{
  "hidden_act": "gelu",
  "norm": "layernorm",
  "norm_eps": 1e-05,
  "init_std_down": 0.0,
  "optimizer": "muon_variant",
  "max_seq_len": 768,
  "train_tokens": 479800000
}
MLP neurons of a small language model. Each row is named by its layer, matrix (up: input weights) and neuron, and shows model dimensions 176-239. Each number is 128 + 24 x the weight over its row's rms, rounded and kept within 0 to 255.
After each neuron's rows, "fires on" lists the tokens most often at its 100 highest values on Wikipedia text that the model never trained on.

L4.up946 [141 139 141 139 150  94 130 156 160 143 105  90 111 160 119 133 156 120 111 139 148 126 123 131  76 104 125 144 136 137  96  88  94 118 137 139 101 153 128 129 126 147 133 138 134 104  96 120  93 194 178 152 108  83 159 110 104 137 110 141 119 161 116 138]
fires on: " of", "ow", " The"

L11.up955 [120 119 149 130 111 110 137 138 139 169 141 137 151 137 119 124 183  90 160 102 128 140 115 171 157 127 115 172 113  92  97 105 129  96 144 112 167 172 106 156 139 157 121 131 147 130 132 138 137 131 110 152 107  65 149 123 163  94 118 115  99 161 154 127]
fires on: " C", " B", " h", " b", "H", "al"

L4.up312 [101 135 153 118 127  91 121 138 147 145 121 100 130 138 107 138 169 111  97 153 101 115 125  98 104 142 123 137 186 106  98 152 119 142 108 125 164 168 119 109 108 127  95 118 102 100 145 130 120 128 110 111 112  95 130 106  87 104 153 119  99 114 149  96]
fires on: "ent", "n", "er", "h", "ven", "our"

L6.up877 [157 135 130 119 112 129 154  92 130 138 121 124 118 115 133 134 119  72 124 169 119 123 114 118 186 173 143 129 135 124 110 124 103 113 155  83 117  90 137 161  84 105 134 114  97 119 107 135 117 127 140  85 149 151  88 132 117 150 139  98 139 131 144 161]
fires on: " of", " the", " as", ",", " |"

L5.up802 [117 129 166 141 131 151 197 154  92  71 147 149 125 160 119 125 114  95 124 143 147 128 139  93 115 150 109 128  98 132 124 126 143 135 108 128 142 141  85 155 117 117 100 137 118 118 115 141 162  83 172 151 139  93 115 117 121  95 129  82 139 108 108  88]
fires on: "–", "-", " |", "re", "E", "ign"

L10.up676 [124 106 132  79 122 110 113  84 143 134 143 105 135 129 143 158 155  86 124  93 131 104 142 138 153 116 147 125 106 101 108 105 154  85 112 124 131 201  97 117 193 132  81 107 114 139 114 173 130 157 185 116 156 101 129 143 138 112 103 133 122 122 143 146]
fires on: " c", " C", " B", " United", " the", " count"

L8.up36 [146  95 177 140 104 132 166 135 124 115 127 146 156 102 125 191 124 141 119 112 132 181 141 114 111 145 150 151 109 135 157 149 156 109  90 132 142 126 138 114 121  85 145 109 129 145 122 106 126 125 132 170 173 124  87 117 178 132 127 121 114 118 104 155]
fires on: ".", " al", ":", "re", " Location"

L11.up1019 [132 137 140 135 182 103 135 148 126 146  96 115 150 144 105 141 136 131  95 114 141 142 119 122 146 141 113 147 126 158 135 143  94 145 139 129 145 136 155 150 128 110 120 160 102 128  88 161 144 164 116 145 128 160  92 129 111 182 108 126 117 107 156 119]
fires on: " mon", " H", "H", " h", " Pro", " le"

L4.up881 [134 143 103 116 114  68 121 120  95 135 118 121 177 140 129 143 128  96 101 125 114 116 114 109 161 187 203 133 108 156 140 102 213 123 164  78 143 142 132 157 109  70 133 126 132 105 135 138 142 114 157 130 164 157 115  90 143 116 125 122 144 132 146  91]
fires on: "ar", "s", "ud", "ing", "ed", " as"

L10.up512 [155 107 132 133 125  92 154 133 109 117 136 130 133 121 156 134 152 107 150 118 110 119 141  94 127 127 129  81 104 137 133 155 145 102 179 122 131 137 109  96 127 116 132 130 111 170 158 149 102 173 105 126 114 116 112 148 144 107 148 145 145 132 142 155]
fires on: " W", " B", "0"

L11.up979 [140 172  52 138 136 138 119 120 117 132 154 134 137  88 137 157 138  73 148 124 154 126 100 155 140 126 125  70 150 131 140 136 128 129 170 163 137 141 119  67 107 102 123 119 176 153 146 147 129 181 113 130 111 146 121 131 131 114 128  98 116 104 136 143]
fires on: ",", " ", " (", "0"

L6.up290 [104 115 154 133 111  80 100 159 144 111 123 122 134 138 189 116 142 110 113 149 137 147 166 120 177 113 142  89 139 115 120 100 147  83  96  80 108 164 112 118 125 118 113 129 117 141  81 106 133 121 112 107 126 150 129 110 146 136 111 128 119 127 109 163]
fires on: "."

L4.up948 [128 157 142 125 145 132 141 125 159 112 110 109 128 126 122 112 109 137 114 133 139 113 138 170 125  94 139 173 125 151 137 138  72  97  71 144  92 127 109  77 165 125 108 113 163 131 105  91  98 149 156 120 113 142  99 137 104 134 109 129 156 178 117 150]
fires on: " of", " has", "ow", ":", "op"

L7.up428 [119 127 158 145 138  89 154 120 137 168 145 141 144 132 144 144 138 113 138 153 148 138 120 171 118 119 104 139 160 140 132 139 147  80 114 175  98 160 147 140 128 124 154 107 136 130 126 109 142  90 141 135 145 184 125 183  91 142 129 152 112 144 136  98]
fires on: " to", "r", " |", "ly", "."

L7.up586 [101 170 114  91 115  99  73 174 157 165 130 120 118 113 118 117  97 100 127 111 108 150 151 164 129 170 124 132 137 140 127 167 168 156 102 160  80 157 130 138 156 158 109 148 154 110 126 106 142 180  81 123 123 164 103 154 134 140  90 120 131 110 109 174]
fires on: " to", " and", ",", " with", " \"", " f"

L8.up531 [121 136 142 137 168 111 154 104 112 144 109 138 139 115 143 117 118 133 107 163 115 142 105 149 142 160 131 126 125 157 112 117 127 134 100 119 105 133 136 140 119 155 136 184 140 112  88 116 127 131 116 143 167 146  96 120 120 106 147 138 119 124 161 115]
fires on: " H", "H", " h", "h"

L8.up69 [105 126  97 130 135 171 158 135 149 139 168 107 140 156 150 151 165 131  74 145  77 148 152 127 143 121 124 109  97 116 181 149 131 127 159  72 118 118  93 150  72 113 137 113 102 110 123 126  97 150  94 107 109 112  86 140 138 112  91 113 136 141 182 119]
fires on: "i", "in", "on", "e", "as", "er"

L7.up69 [114 147 127 116 123 153 165 154 130 130 141 126 121  99 134 176 136 129 126 139  67 139 132 117 162 140 152 151 152 107 133 120 141 156  77 112 132 113 139 132 121 106 135  83 132 152 103 142 102 144 131 141 146 135 173 123 191 144 117 125 122 119 121 168]
fires on: " and", ".", ":", "ite"

L8.up509 [126 129 126 129 130 138 128 124 146 121  96  85 130 159 156 108 144  99 106 102 120 125 158 110 117 169 160 152 116  98 187 131 133  75  79 143 182 147 145 108 124 123 144  94 149 101 123 108 113 173  86 146 143 114 123 158 114 144 127  83 145 140 150 103]
fires on: " v", " ev", "ies", "ain", "v", " are"

L6.up127 [164 133 171  91  93  88 185 157 138 146 155 168 108 124 141 141 120 135 145 136 104 103 130 118 105 111 149 101 112 155 112 113 169  95 140 102 124  91 113 142 169 113  98 116 131 132 113 153 128 113 118 144 130 144 133 148 106 150 153 126 123  42 136 169]
fires on: "ing", " years", "ear", "lection", "°"

L7.up980 [138 138 153 165 152 119 127 127 138 146  87 130 146 160 136 133 113 106 106 133 130 108 130 189 107 153 133 121 170 171 103 119 113  98  86 114  84 140 106 151 121 129 175  73 139 141 145  99 114 133 140 149 145 163 148 125 121 118 126 136 102 169 119 112]
fires on: "it", " to", ".", "at", "en", "iv"

L6.up323 [111 155 138 150 144 155  85 151 139 119 144 137 132 153 115  97 136 165 181 154 118 163 155  96 121 117 118 116 123  95 123 145 100 122 131 115 139  88 113  97 117 110 116 154 149 165 118 114 100 152 192  93 155 141 123 126 102 148 139 103 166 102 145 140]
fires on: " is", " was", " so", " ", "c", "."

L6.up943 [131 145 126 105 104 108 106 143  75 133  83  94  93 141 119  81  90 116 154 141 165 114 132 127 143 112  93 108 145 127  95 130 137 110 129 174 131 148 162 114 128 146  86  84 145 104 123 139 155 118  97 138  98 134 111 134 116 117  98 134 130 132 132 140]
fires on: "es", "s", "its", "ins", "als"

L7.up775 [ 79 107 131 145  92 131 131 101 140 120 139 192 103 100 134 133 139 118 158 107 165 107 129 117 125 154 109  99 116  93 127 112 169 120 118 102 116 133 109 150 145 114  80 182 130 141  92 134 113 145  91 129 187 124 149 118 145 110 116 128 165  95 137 128]
fires on: " in", " of", ",", " near"

L5.up643 [109 121 147 173 121 155 155  95  81 138  85  92 120  83 119 137 112 133  80 113 124 152 119 153  89 161 152 135 102  97 122 134 142 154  85 171 147 135 118 122 132 150 131 100 149 109 123 113 173 165 136 163 133 128  82 155 118 112 127 128 122 131 144 124]
fires on: " ev", " add", "x", " to", " prov", "v"

L7.up394 [131 137 167 117 130  82 162 145  89 114 148 166  94 122 101 191  97 120 185 146 141 118 205 158 103 136 103 110 140 158 106 154  97 120 100 115 139 126 108 120 135 150  55 160 106 147 139  98 125  98 121 183 124 139  82 114 141 107 129 120 126 139 133 129]
fires on: "–", " and", " &", "am", "-"

L5.up842 [167 126 152 141 145 110 152 103 140 122 106 106 172 141  93 143 114 100 169 111  91 110  95 139 137 126 128 124 118 123 125 126 145 103 148  59  89 179 141 141 117 120  87 144 163  97 161 118 127 108 113 142 144 184 152 111 150 119 129 144  83 160 126  96]
fires on: "it", "s", "irc", "ed", "ug"

L8.up173 [130 133 106 111 135 100 108 121 131 160 155 137 117  81 111 122  92 139 145 169 126 139 129 107 119 147 177 185 130 118 121 142 155 145 114 139  97 150  86 130 144 163  88 137 118 103 117 103 117 141 118 177 183 133 134 115  79 110 125 143 134 159 115 133]
fires on: " and", " to", " along", ","

L8.up1020 [ 75 125 126 156 117 141 109 118 134 105  87 130 116  95 158 136 156 122 142 112 118 121 165  82 127 151 144 161 117 115  98 120 164 118 137 126 117 157 132 149 125 112 141 142  84 145  95 101 108 118 130 177 160  98 179 138 127 137 120 109 184  90  95 161]
fires on: " of", " against", " with", " for", " in"

L11.up708 [167 136  91 100 160 113 132 154 151 102 122 105 178 144 135  86 133  54 153 130 129 110 136 126 118 112  99  87 131 150 112 148 109 123 139 119 114 153 105 167 123 101 108 118 154  92 157 128  76 139 111 138  97 134 117 140 140  84 121 127 145 122 172 170]
fires on: " L", " C", " F", " Bar", " W", "in"

L7.up958 [134 111 128 119 173 137 138 115  98 123 131 125  89 120  98 111 150 143 121 143 153 118 119 143 128 111 105 139 135 127 178 152 113 101 171 142 145 154 127 171 131 141 129 144 101 169 155 112 148 116 120 113 154 101 121 129 163 123 138  48 130 148 102 120]
fires on: " |", ",", " •", "uk"

L6.up658 [ 87 146 102 112 132 157 136 112 127 126 178 105 131 157 118 139 146 127 116 129  92 124 128 116 121 143 115 170 107 130 136 137 149 102 127 118 120  63 121 132 111  92 109 193 116 100  65 121 108 161  77 148 149 121  93 147 133 112 135 173 134 122 128 127]
fires on: "y", "ike", "ry", "as", "ie", "in"

L5.up200 [118 122  96 135 124 136 105 153 129 172 109 142 110 112 108 118 139  96  83 159  90 137 106 109 112 116  81 119 122 133 111 162 132  83  64 129 154 105 131 133  56 131 128 103 144 113 112 117 124 119  96 122 122 109 172 108 113 135 142 157 136 133 199  98]
fires on: " of", "our", "ven", "le", "ew", "wo"

L6.up274 [ 85 146 102 110 126 149 133 144 125 157 134 130 130 127 125 131 104  75 103 125 117 148 146 135 147 137 112 160 138 150 117 105 131  96 116 110 146 101 119 116  89  86 143 132 142 121  90 136  76 107 119 112 128 145  91 134  99 134 100  97 149 121 135 138]
fires on: " of", "ry", "as", "t", " by"

L6.up537 [128 119 193 147 113 101  87 168 151 116 129 158 126 109 120 124 164 105 141 137 129 149 136 161 157  88 122  94 110 114 118 132 114 106 124 111 141 172 113 104 118 139 167 135 126 120 108 136 123 122 133 104 132 125  90 110 154 118 101  88 156 130  75 138]
fires on: "==\n", ".", " and", " ==\n", " ann", ".\n\n"

L7.up750 [ 96 164  62  86 101  94  97 110 139 155 146 143 135 118 125 115 117  95 103 115 132 150  99 133 146 169 135  99 134 142 105  98 135 105 110 125 150 102 181 132 113  90 137 136  76 157 115 144 135  84 161 139 130 145 123 137 155 119 101 129 125 125 117 133]
fires on: " that", "ed", "es", "s", "ated"

L8.up381 [ 98 147  93 130 109 123 111 120 127 147 120 101 127 140 126 119  77 136 158 136 157 171 116 114 141 146 105 110 141 149  66 135 153  68 134 157 119 125 127 122 178 140 124  96 117 108 100 124 121 157 159 153 120  95 105  80 155 133 130 151 133 148 146 152]
fires on: " cons", "es", "akes", "s", "hes", "ations"

L6.up321 [126 165 134 163  98 112  89 141 135 146 156  94 124 109 116 107 124 125 119 108 134 122  63 127  95 161 149 141 147  81 157 178 138 165 136 141  93 132 164 134 168 114 146 173 150 147 129  62  86 192 123 135 145 138 129 184 131 115  75  91 123 134 134 159]
fires on: ",", " |", "ico", " and", "ive"